config = dict(
    rope_fraction=1.0,
    bias='qkv',
    extras=['capped logits'],
    init='normal',
    init_std_o=0.0,
    init_std_up=0.0182,
    grad_clip=2.0,
    train_tokens=782200000,
)
MLP neurons of a small language model. Each row is named by its layer, matrix (down: output weights) and neuron, and shows model dimensions 341-511. Each number is 128 + 24 x the weight over its row's rms, rounded and kept within 0 to 255. Numbers have three digits each. A neuron's up and down rows have the sign that makes its largest values positive.
A block is one neuron, or neurons of one layer that tend to fire together. After each block is what it responds to, as a language model described it from the Wikipedia text at the highest values.

L5.down205:131101085083172107123104146133154175129088137094130115084168170146135124141125139135105106115137128143122097175151104124107098159126165123145139087162147136138093094124131128141122120145134133135140108151121137130117125167138167144127105111124116092118175142098135118105180103142144171126106156105109109099095100110117141136109135166120125101146180100097130136175116171148097094116140137137115129158152093114162167079122126168171141143131120112151128133134150122167083068146109111124167123126121110117138126141135
L5.down325:131104141122066118130100084112182101159125205140143135127118117160121110151114081132121158157139133151127116153099087091140117139142119137142118141095162169118144145116145126132135085105109100104181140126136147125114106070118156127096156165162153116109152139131138117104067180093117136180122137094126124085097145142143111121180174191151132139130145130139123141055151102121138149130172130113095124083135144053124126156063148165104125176111102137127120143139142113146095108131117137122120128116192124127077100147121
L5.down549:149156107096119116105096097101135123141146131094123134154119103087105132087090116155140132134118127127136116151139141138139101102131111125135136096091143127122150113138113130116107071098130120118156125088097139166113116160154137161150099112121154087083106116128148125147144110136153140083126174125112109108097127137061136162138123107134179126119116127146129130169129119098140146161166163125124123142163135129098108123077144185158143157109152099162145161121149176165160120108109125120142120097104111155134164118162
L5.down551:138121158148101105154171133123125136156130082166108138111167133122131089139145134150118126145143107159153154143176110126118125122131120154152150053150130154153103118158162124119131114059124135149185119121102135129127088133137136132143200130101122128142156127121098128120139125102122100117144145151145122119118121122098133138128171128144132169094113082129146142124110099133122133114136106120100162125190096095166120116174120073099144163102137144120091115108131140111102117122124136115143119140125122134134135153106
L5.down635:166121125078117169098143137063152118148144181160116090136164161137157107125135105143176113105137134110168098153111152123140126126115152124113149057102140127093183133086132163099145108114129107133141139139106134125121134098095158126140121156147155134155139127109088138135097144110154118132095088124162110066162131132114129139153142136119133118112107142137128120140161122150122124098126138111203108102140132086175126118075134174130142102159127148127118118111108149141175143148119120142078142106147110129111121111116
L5.down784:165152125110150122173150141115155100139137147114087120093092092095113113124138107091148108192119171133126137093118144139113095121125119113119152130176154148131106128151102112113128150104186111094106126103114147084147139117155134139141112137101118126127133133107130139117115125104124154115123106144128120158120118120103114119119097162117133091138118107150097110119129155122145122083131181125097112113123113091180126079120162216118123133151132092143062136113136114154134184135121163144093096169139124127113133112081
L5.down790:125158113156137177153096112127097155124160133167108128128141088065125143116152118094115105126146070121063153132176141135131141171154102163168119103165130088132136153121135076139121093100118079119133136121143124104128152103136113135077131109134144164119136118117166121099102145100142133140159110152170133118111129151131147122091092080149120147105126160111095100117139168132116091138106158124151128102124149101102122117094166102157112112124139120145153144127119154131080114131136099139161098104112167134098108158146
L5.down950:174122138117106113114108197094117083126123170054063132119093114174115130122129116123109136137143127136124159140156126084116104143102138135112155123114125200115122170123129129148116111148161147128128090190157105113113125147150147126087119090141138166146142149131113084123090120129127135149076114138112111121109111126115087160117136169106147077151122131138168107109078144180092103085156143129146124128124127155128125170144117139157142123147100141106132124141144134144108138117112132131134129202125191137158126143137
Responds to: Definitional article after "is/was". The article a/an right after "X is/was" in Wikipedia opening definitions, as in "is a Japanese animation studio" or "was an Arab general"; weaker hits on table pipes and commas.

L4.down431:149158138099053137125112144085162120110164096146083094134157173084101135136074124119129130147147112116078117163117138137126127182128152127186142115120098077115125110129142133142144101115141088160143102134132142103109106125097135145140149160126086147130076115149143127146094154149098133099117121123181118093127096098117113137127144113153125121134125105138112104147120113114113160097105162130122101096145120146120154134162090125094128109105092105112102124131113112120128120142172114141160152135195126159112115159177
L4.down653:120146166128136152102084120103114137142071106105134136115141133104110138108092136156140098107128153070164080132163134083133160095101104131123121119086111137109126133155091133140169120119123099121141101119147113119091068119087139168130144145158091129115067103126140124115121158108133132156101126115086123145138126111111123138153085126124126144131116131113124093162155114117152158123147121134154208110110095081136083122167125093121122129152081094151118125079117106129135119152164139119111152138148070095160099137157
L4.down777:176102119133119124111137143128131146120159131101144134090142117108145151149098127131128163132178100201143125107142169132116116090109130106171157113111138130122123062122108139112137117143165104164119131112140115179116093158135123137137106126142139146117156148174134134105106124156110113159165096107145137135117155129084157132185159153116100127120116110120121071168130155167144148134115116134158166160123139108128152120131152120115156143106152132138113127150104140143101133132127143100141124095138135079107117124139
L4.down952:106147129130120158128142137183128158105146124137163148145067087142125149106126146120163102140123114124137153119134143129110175114123114107120126133091109113145160123112156099135121079118112105062102137104131147105060138133144084105106142139117129107104090172092136134119174097148123093140156140135164144139123140079102130149131155172137134166148134140095143131083164102124130165136153130111143159087095089143149144105124114160110114160147091127067134113085132131123113143142102106156157140141085121134176132149125
Responds to: Final and ordinal positions. Mainly "final", "first", "last", "latter" after "the" for stages or episodes ("the final of"); also word-piece "se" (consequently, series, seal) and "8" in years.

L5.down96:103103082169139106145085178139145111132130143168151128141127093139107081082110131174108143094114089139131082151109109100178134138139121154176154109165141132084125106115094131131155172120197107144107111105136095160085090098112135166155111119124132159138140111105123168095106148116154150089129159194129157147099120146104093086147153114104113155136117104123122124129134158152128112150172096157142134124133163125122109117141125125074131099105131140097133125131156158123151098182127139104136115115085103116110131128101
L5.down209:123122120085149152151116116089081109088141117141106109106152130149186112121120123117097100055149109123138100149128117114148127134148119131153115096157102133169150108162129128166171144087104149139086145129149094099110153137128143128108138093113131144168120147140121124128105128102132112105107115127115114107124133123144118121095152146117102129106105153127129127106130137113123135129096170147132143082152132111115130074105140166162150153159140166079137123122137131119116118129109126108149095184135105115181137122185
L5.down250:099119077127129111151130143155120128141117124160145140184149110138125064150121133109098091112124145126117106094132146143157145118130152119097118123099137102103100141163128124113141135144130163085118152113088116097105122125132126124134154138113115112143129127127144149153163123117097155108092156125148122157141123112132121153139135113119131094144107093117161131180173134120120164146127076126183145138149138094108096137117131142118094115170109134138144152134108093121125064113133078129124174157130122136145168147154
L5.down295:104147090081106138108148155156129151120133113117159132113111097155108130078106131110138118115131125148102113097102109111161206174097109139128089175163134152113125144154142072146132147098158146106118126148098109165107087137091100123139151111133136130146138138114136112124156151133107140109123163091104133137145124103140118129141107127139135136125068103175152151149114126129159122118158132132096116124112113108111152151113127173136166114116154123147180125120143127138099137143107143100140168149123126140107099119106
L5.down618:132152139139139152136085141139147084124089106095137143119131089094098119107099140118127090125164109141156137126129119107157122144129142158146113148142110153101103121152113091159139145120138124153100149143115142130129117146138113082136148111169117172137153147162137150129152119133104131137120164180122148205122076128141114156103111163117118135074100188117187140122164147079186111109098112132141130109122073126127111161121099119133135134138163114113106122161157100073124119131140122188147148116147095135125089126120
L5.down787:108143164143124133126129153175110143122144107130105136162133133123151133126164142103105093116128104132096131143132169129119105104106126111151102154147127136098147114122160088118123084138168103092155121115104146100096133094051121137063092149114104136076145146119135077120124144121140138141125157127123095092119132108150117140122103142106161127159128113087153090160161138116105060155139102135127130093126111138107089117147134133144109139110140141075104150092113097119111105126091121155116111120113136145135180143124
L5.down898:101104135101114104139121130165117142119104167129124128108151151115117132150091118140118138085203139128123108128103153109152166116139155133141128129131138150139111126169096159145087112133125098127140121155097124145130111133121139161110132149132147110125135096149116104177114123106082101161138120118092068146148128144132097139139166120150098124172145120180101146194135151157137131130098084085120140146115126085126138167137121136094109159097144150121094154101141147107115154097127101135094098150118178177121119127135
L5.down1018:127086145130147172119105122119089127078098167140127128149154120093085146125121118099119115131157080134138109146104094144118150107178152127216173163146124089122116088109144159109147150129093124149113073116142162085132158164122146148137138097119131106124116125138129087128104102133150143099096141139096163131134115103124110142125142140129099137190100082110100146077131115130102136144100094085139177130203079154156178121136135111110062113114119082080113095096100177189106136157108117128166083137116091157098123147132
Responds to: Newline after section headings. Fires on the blank-line newline right after a Wikipedia section heading (==History==, ==Life==), before body text or subheadings; weaker on table pipes.

L4.down427:105136112114116112150123112145128166137145088131143115149176148102158130066176106112144111099156151131101096160109120142127106099099122136149147119086168102117136122103167135117126187109129054143128136135085139164119105135110082177113137129097164150126171181146116105094145132123115095122115159145124117135087131152149107104095149167135136130118097155081117175091139156111157121113138123144110159142152159109107108163099128124129125091126106118136134118104126147087135138133113085142104131152089125138162159147150
L4.down462:145103134107100137130149147122115119096097091105120131120103130115078124104157153137100131140080121136141126104112118116148104134128085100170151127153117097084119120144186131102111163134166151128133099140115114095155141161080124101120111185099085154119158100141180149091132169115144196099118142113147106159091129131114123158122113096156104084141135117155127097192130124157148141116172135142087113113129108099113159167129106154092146134145120135128157098127155103109147121137138135115149152149145144119125154141123
L4.down490:142109116110157128161125143126137120131131139095142099104183109116112131136107093116134130074119095123128119105107118131135117102122105107126096124121149138138163153106106136156127059152140131141143139129138132106148146182127106154135114093099176125135112136145142138139125137115133105120105126145108109091104122172127054140130100138076128149120078105079105160140134145155123139117139159182130154122103123089078130157118140126196093127081168167114140134091149110170109090116086120142098147125147128115147109160142
L4.down549:113128112120091125131109143118102099140137131129108153113114123125138117139171110182114164170143116172119132109122071155124141112132108084147184147121130146109117138119127106133114123119153124120148113133173137121149131136097116152107139140112133110128145071084123137180126130167125154066127162103094145129164124137154111072139106146115122163148123133124153139128164143147159151140088132138125150099155075109115143112169124094113149128139134157120154129126160117128175146145117110118131123116144114142132134122084
Responds to: Post-heading section start. The line break or first token right after a Wikipedia section heading (== Legacy ==, ===Final===), plus scattered mid-word pieces like d(rums), Kra-t-kowski.

L6.down38:102136123112130132132124104099135102104105108128158092103165152137118080155074097100134111142188108084090078119153132170130098107098189089169116159157131115124123094156183144139133139161176186177101127130160118113115124133168099138169147134132102155102153122148117157150119132118124177156116137116154128131112132082154150138160135155144140168141153084132082114093101124129139121100119116117141118127133118123154157134164163136137132112143100150137105123132106172147115135148103117091137122091082131163124097144134
L6.down758:144082121108128184118140110110145158093100125110146149111126127129139147174114120141158128138138121124158108111099115114131092102127168116090139118121116112134111128118143081136161169114091162115064154109134144138158126148122134080162138112114091139126135125128060154108092132151110086136094126100122091098132141155092117205129079171099133089140153126139126155116119133134125131120193109144147141127154136092138164152101140072122105114153103159139109109125143079127107127132126101119092104113074190118089065147119
Responds to: Clause subject pronouns. Subject pronouns or nouns opening a clause right before its verb, often after when, as, since, so: they, he, it, the team.

L5.down150:160156141157147156123138139124126117173113174103171113081101149104095155126125120111127080084140138098123093116113123112140114139135113092076114121121086133143158090113157143153114119110110148151105098110144130136111145084105123125117140129154116142100120134127124092087138119119108140104135128117111157092149133132123089110162098125116095125117088193129106093136117138161124143102093100108080092175111121115113166123121145104113138161128151167148106097115132117192163123110127132139141153135153158144149136072091
L5.down261:132130132152130165155128114090128124115111165185111138143100124152122148112120143171150141155121114173138127091093148094101151121138127138119135096143160083160088116130137137082126142108123155162172082075154158117192103103117146098114140136126117153153085156117134125103125116131121082132137145125085133121123113109155154107133124108122132116111107196124111075142154163164109121126138152126135153120140112128139150137123086157112125094160115181190107093147120136114141184141142103133166141112152150115182077128127
L5.down447:133118126133112102058146152122127144060144108132145132081124123146110120133138068136089116119131127096124124108135092153137105180134123151159113094137125143140125105105133105142130128100112107140126169139116130101157129147135103170145123152150135125108121087145078186145140134114122134157170089111081122168129136118139118141146139131144086068145145116118134126088117118128149157180159102139150110141105129115116131115140129118126125164117118161117098150163177135164135118112131161107093144143126124173133126130112
L5.down591:103146137126115138150151126137174121159122154097089129139114131118155120134139159149116164155153090122123133135147102113109135089112157110175132122131141122076088130117066095101074125187129146122128121158120122157183158098110118134096129121074120117104112120154128098111135094105131124142118119142137185129136163152107109141129141151125107142103110122087139114141097076129142136099139124144113149097127126128133170141151155104127100110094140172101097132149147112115132099144138145140151137123139120108104131089114
L5.down710:095136132157127143119129114100123112155162134141129124126169126124114091126099098111130113132173144151100161127124156121117134107145132162185152128155092110126120101107103114177147105119093133139131116129105115118094106112142114189138154172126094190154128128096101162121129087170116144107108096128117179094166163137107131117183128151108092107130142124105102132111166128148120134132108088149155106143089138098112162154128137153077108127135126171110113096110151123149160094087112150055145100140085128126130122151113
L5.down743:121136169117149134161100144120123129151110150135126155149140126144115101127140135160144104153135154118168116137178134125127145174098118145140136134103117147164116149113124141128147112130106134145158148081162171133142143186121140056112082119110175144102109115107157116113132159082164128130136112138154113140154136119167130133154148078100118152139082147173143133146108079143112094092145117158136098162143139163116164083115095098138134157128126137130173126161102150131139137076092134130160159101143149135202152113122
L5.down749:128136136136108150143094154122107130123140148108113113131112131158125118134127117096123075102128143107119124169100157109089128158124101134145090146101124115159170150127134132162147094152129101123139102111149088126091137141122135127144152122076141143156084136182182139093144148124158177135072090099143140146151147101103114141147113129122158129099112151145158143081074130108067135169123137141130109157129159119182164120132149186118152201108117120103118144148119109178118111108106151079116100120150119150134142147089
L5.down910:130100138100152084133098128135164140139102147162127121139093094123151142099149067132126083152124062106114141126129116149104185141105149120147084132041139102111159070132160138112156177131151112149117105139109118152117119089160131131120122122157126121148111094153114106122125109128093145148173105099135173157087103126182115095110114145152124152144118134113105119122133110112118114136090111143131151099114114107121155131131152091083142104147171139116138141128176120146093115128181139149148113127128156122163107103129
Responds to: Anaphoric topic nouns. Generic nouns after "the" that refer back to the article's main subject, such as the film, the album, the game, the parish.

L6.down105:149165097082147073132093131142134107151116170137124115088096157147115141094095167125137112123137120117143125179119114124107134156140130141132161107126095093163138135103125158153136116096167094095103152169172166113105137134122130137156135128125154162146081134103104103133146076108153138169107123118140141098081094132148092122143153105183136172133170143101155138096152161117123126115126144135161165168137150114109121157126132090114112095121159110111133140117136088168142142134135081105121116128113155103131074169146
L6.down151:113116107136134108146109108119127107108146117145129143094138115128079092118064153143143099158105123152170126120154148143134123107113139164104139148137147159120152158087127131141148122127120131090159106138138125116149113102152131103118165132120123143136112112137094150140143140098170117151159104125114087113101179125132110108129118108160141134135134119153106119156121144101147136142133165124090147149103123128159141142118089158142112142133130167095099143133125115112118156168155165129094126134140175076104156124118
Responds to: Table separators and copulas. Markdown table separator rows (---|---|) under header rows of sports or election tables, plus "is" after a title subject ("X is a commune"), "same", "-ed".

L5.down316:151173161129089109165096148160120124140170062096089102148113136148142160106128161128113133096160085120124106162154077125149098117097107210137096126152126110134137157168153106117159131171093123147135149112129095107149170159141115120081119102125071107108148148139116117122114088142163140150139132095126140114103154157122145120098110163161134110104173136096094136160153155171155133157123155149125137145149158101150125133168105144140154143102134123123117108120148136121155093139148121125155162104100121119132143070168
L5.down407:140158124129110126137159120102105137159106162142105111109133117114083076107120152113094077137168165134115153117095111125112104115079127173112154105125139110116155118164077143147168120137125096132140125131148137104174124152125099125148150133112113118133115113144140091157122122139150112131153142116121073130169152131115127103181131150096164187091161169167112155149129141103164119145139085133135114107103125109141104110121139132153137125095155145118146147124141154127133148098122110104164146138056175141092136146084
L5.down443:134171069111135107077116128151088131143153120111155107128091116145147176169110120146142144118135142099146128106107108131148112131111147146125174149159163118166150160156130118111125168150149117121170150101109160123133128170063139139128156146121065139121138092192115129064166072152159107097132125163090118166131139147137124138163144101189054155104143135110137164140100119136111112139118166130128136145124097125099123121104142152115119166121148113129179124149127118138103103095070132161143140114127094176141174139145
L5.down579:153127119091116110107122130139151135102132143121138074138147132148096119143157143132148166139122126130145120112170103096165123094115134091087113129099136182153173079105164115120166112115112119141105144153132131126151095119122071116153130131145110119120119131057164095120112136121101119146136173135112113146147162158124115112124163119115130125098135116155120118107140142101164174148097113137151135141116133141144130145113118132092112127159126190155170113150128061145152144158161136077133172127113147159116123082147
L5.down700:143149135152145125158119122152148095117180122129106165131127110168103121154100148141175155075097122165141107141144153085069174101141131156141144119150094138132142144064147106151090096125134148111143111127094123104124104114071091043105154117133142116127133101142100104135151173127115131150093151114160130118133133091117142135127147158130161124118096128151153108086143123083153120132073126114151110136124167134138130172114172121191147118144144159152119144134089132104128152103094099105141128168124134114145143120109
L5.down973:114178082158127143119114130094117129117121127117138128096141124105123158123132146169144102126197128127140150105110160102143179122125126111145163151140143145135142149117169086109118125172166167141136127114134120132146061080101109111157121118089118164137147125112181166092163118118154120069135126149138136114143098103127141101160142112121143114151066115071150123115120105111153111125143131137129073121147100147116131179111133107099144113140087109133134139148105123154122126150132137081134151133106089123130168129130
L5.down977:109094180136162098102084139152108145128158134122108123162124178152160122099139171142101120118136165152127137131134161156120107118112105162161084135083135124077099140115102131163147080131149126137139134136121104120161143101119106153143123124105124142124148148145139114145153121122145132133169096143117131139109105137132143096104110134122102137131118090132130077109120169107139152138127124162112116113151189166123134121114130116109104134184117118114105122113081123165132133144152119134113126137092155090130147150151
L5.down1019:115089154149104130120111140071111102139109125116138122125095127094123145120125134120143119136135119135124130113101075078136127082143120123102114098154171172117136087088126124109110107101118145117107105138129141131099105068152161111137098146121142127141121095154143138102136165096125114092146124136101108117179139095124118118158133119157127095110087126125151156149094111153170156106139125128157128144122095174176150104108117130118150095150152152134127126158106157129118131118112139127120175139179125114106168097116
Responds to: Home in sports tables. Mostly the word Home, or Home as the start of a word, in sports stats tables and headings (Home/Away columns, Homecoming), plus other table or section header words such as Production and Gold.

L4.down87:116179143124098149095145095097149116113134125120117149090079127147162164158120113158116121096122143132123102128154135101120119139190120105138090109130076114118095139149148080143161132120124141124144109150166086146132141149131101116133126177185132129127142113115121096154152166110106125095116130150129115132185139093160120119117135145126103151166071123146151143143150147141176158131124152162114147113123140137076133136135101141128126134130095071185129103114119176184123115138119150137118118159129144172111134123119
L4.down265:148084119194102090118148115140125089131162116122149150157122078133118125134143121138141124135165109111162105148113127122131159099105132148133097144158151137172112140111130121153162092112159140152079107118138136127128118141096150121108125158102143170136137091130101085148172162143121079126129123150122162104162120124118133125158186128089138118150136150104157135158147159133164134115149110129116063120158103117198112171163133146141105088142089119099120169114095111110150136103096128104094163130150119117115120097101
L4.down373:148169128125157147114117110172129117122116154158095149130110106144152125122122159142161137125173133123105120086108114128146124098127110153155151095136150134149154177114121129122141139128135123129159153179118146124158159116125074138112127147137117166074156126154129123165177128142134091121111114141132144106156130119075106070089111109132152160078113131151105114147119121126116102079140131131145113146121126096110147140119133101133098142157135163142111115109110110127109128122166151111083113180148128138146145134077
L4.down910:128142135172150132143120170138126112107129081140115156109116160144139097185096102118125135129133189084140111173119109154148116089110137082119111153156100123101130118125133130104104142125161150121125146135116120096180168153115110092092118105109135124127128090103137144144102116124127140087143115150152150120155118100108154100121090116123136138160120121124129122150113147135142136097119156147142076174093091107165131105110141146132113142114128151121111092162117135095133129102081144141097124173121125159126094155171
Responds to: Indefinite and quantity determiners. The article a/A and determiners such as no, one or two opening a noun phrase, e.g. "a study resource", "no spouse"; also "re" in "We Are"/"You Are" titles.

L6.down209:157113122132132070138101114126101119088082132144120135121078136153178118138166144180119138136110171167137124127156135147125134145145110125123121140141123157156150137115086120125112078094127152131114158049154135128126104134130145108158162054141115145137121122174103121163123141140147147134100109092165144133114100157122089112113151129107112148153087125131165073140131165138155157106064172152094150119176113126121182107134110135115123137146098093125118128125130138111121173109124138101140126128119119149104159130112
L6.down474:112097146133101138132121143102143117135119164168087154083121141138099117115129141101135138149125127186114144178131162150140133157091096157095130082133110089106131162141108136098138137148109159154143088108135130068137161121113104106103156146115090113145132108149124160083126154155139144160129138128138112150121117153152135151168188136160100147141174139154103107130105147128122154108115096122179153129124103115079146164111128106133104149112105135122095109112138135128152107185117128103143100138132124162130133137114
Responds to: Number–unit separators. Slashes, opening parentheses and dashes right after a number in infobox or table statistics, as in 42/km², 316 m (1,037 ft) and 39–27, plus scattered word-initial fragments like re.

L4.down113:129148161142116125105107178117110177125117143115119148110118092142113127128148146114107116119162139157134151128115149113100111079139145123112125114095090107089141134138125118119117113098151128164160139120111119177113173167122161135157103138094124177125088138038117139143148122115146120133134170161162114088163133111142122127164123116122128132127126147128110103129138172149145169130121126114103111136112135103119113121104138121144145159139111143150131117164134127111123114110121101147159146115162152135131113136163
L4.down624:139157152145087134113117149125085139167136165161116059135149121102131127133148126172127111176139128121148155126096148157112103135123120129131098118104084093133139135117093170113144134140161146112131096133125139135130114098179151159125092134166130113107120121131102138119112116121151160158146134136105158130118151137132096137144151132176149111120152146083124161098106089139118133115138118097122129145121126105139107101102186117106168162103154116130124127161073114128111109117168140119107121096135157172116137107119
L4.down831:112142147128092139109115065147084150148149104175077179125119133140105135130087126117137116157085158125115122126123110113139133129146126130126146127123144131193107100159129142145079166091115102133110133160194124087158164155127167111140110121184154132131101122132104104159139101122112127127136117165120161148159129126149115115154140164115087056099127145141131141112154107151132117151174171100121120112128093128117146122129129124156118153117122116107090137130126116126124124132181129149124209090147133105101106134173
L4.down1004:131109118114112123140148151119123110174110193144119112147086131136148124117135141151113099162158117137109097152131143180122143139143137135171101142138111082086138140137123112175121157125110184120160135130148121141148184107129170178111117154148091160131117146152103114092110098137066116090189115141080137101181131114147149145143096177154138141128124129121133154076130118130104140161110109095176153166092117152116117142096122093119160133155139115114124094126152093117126102130134154147136121152126098104108142144121
Responds to: Anaphoric definite nouns. Head nouns naming an already-introduced subject after the/this/both/those, e.g. the series, the game, both sides, those sessions; also table cell pipes.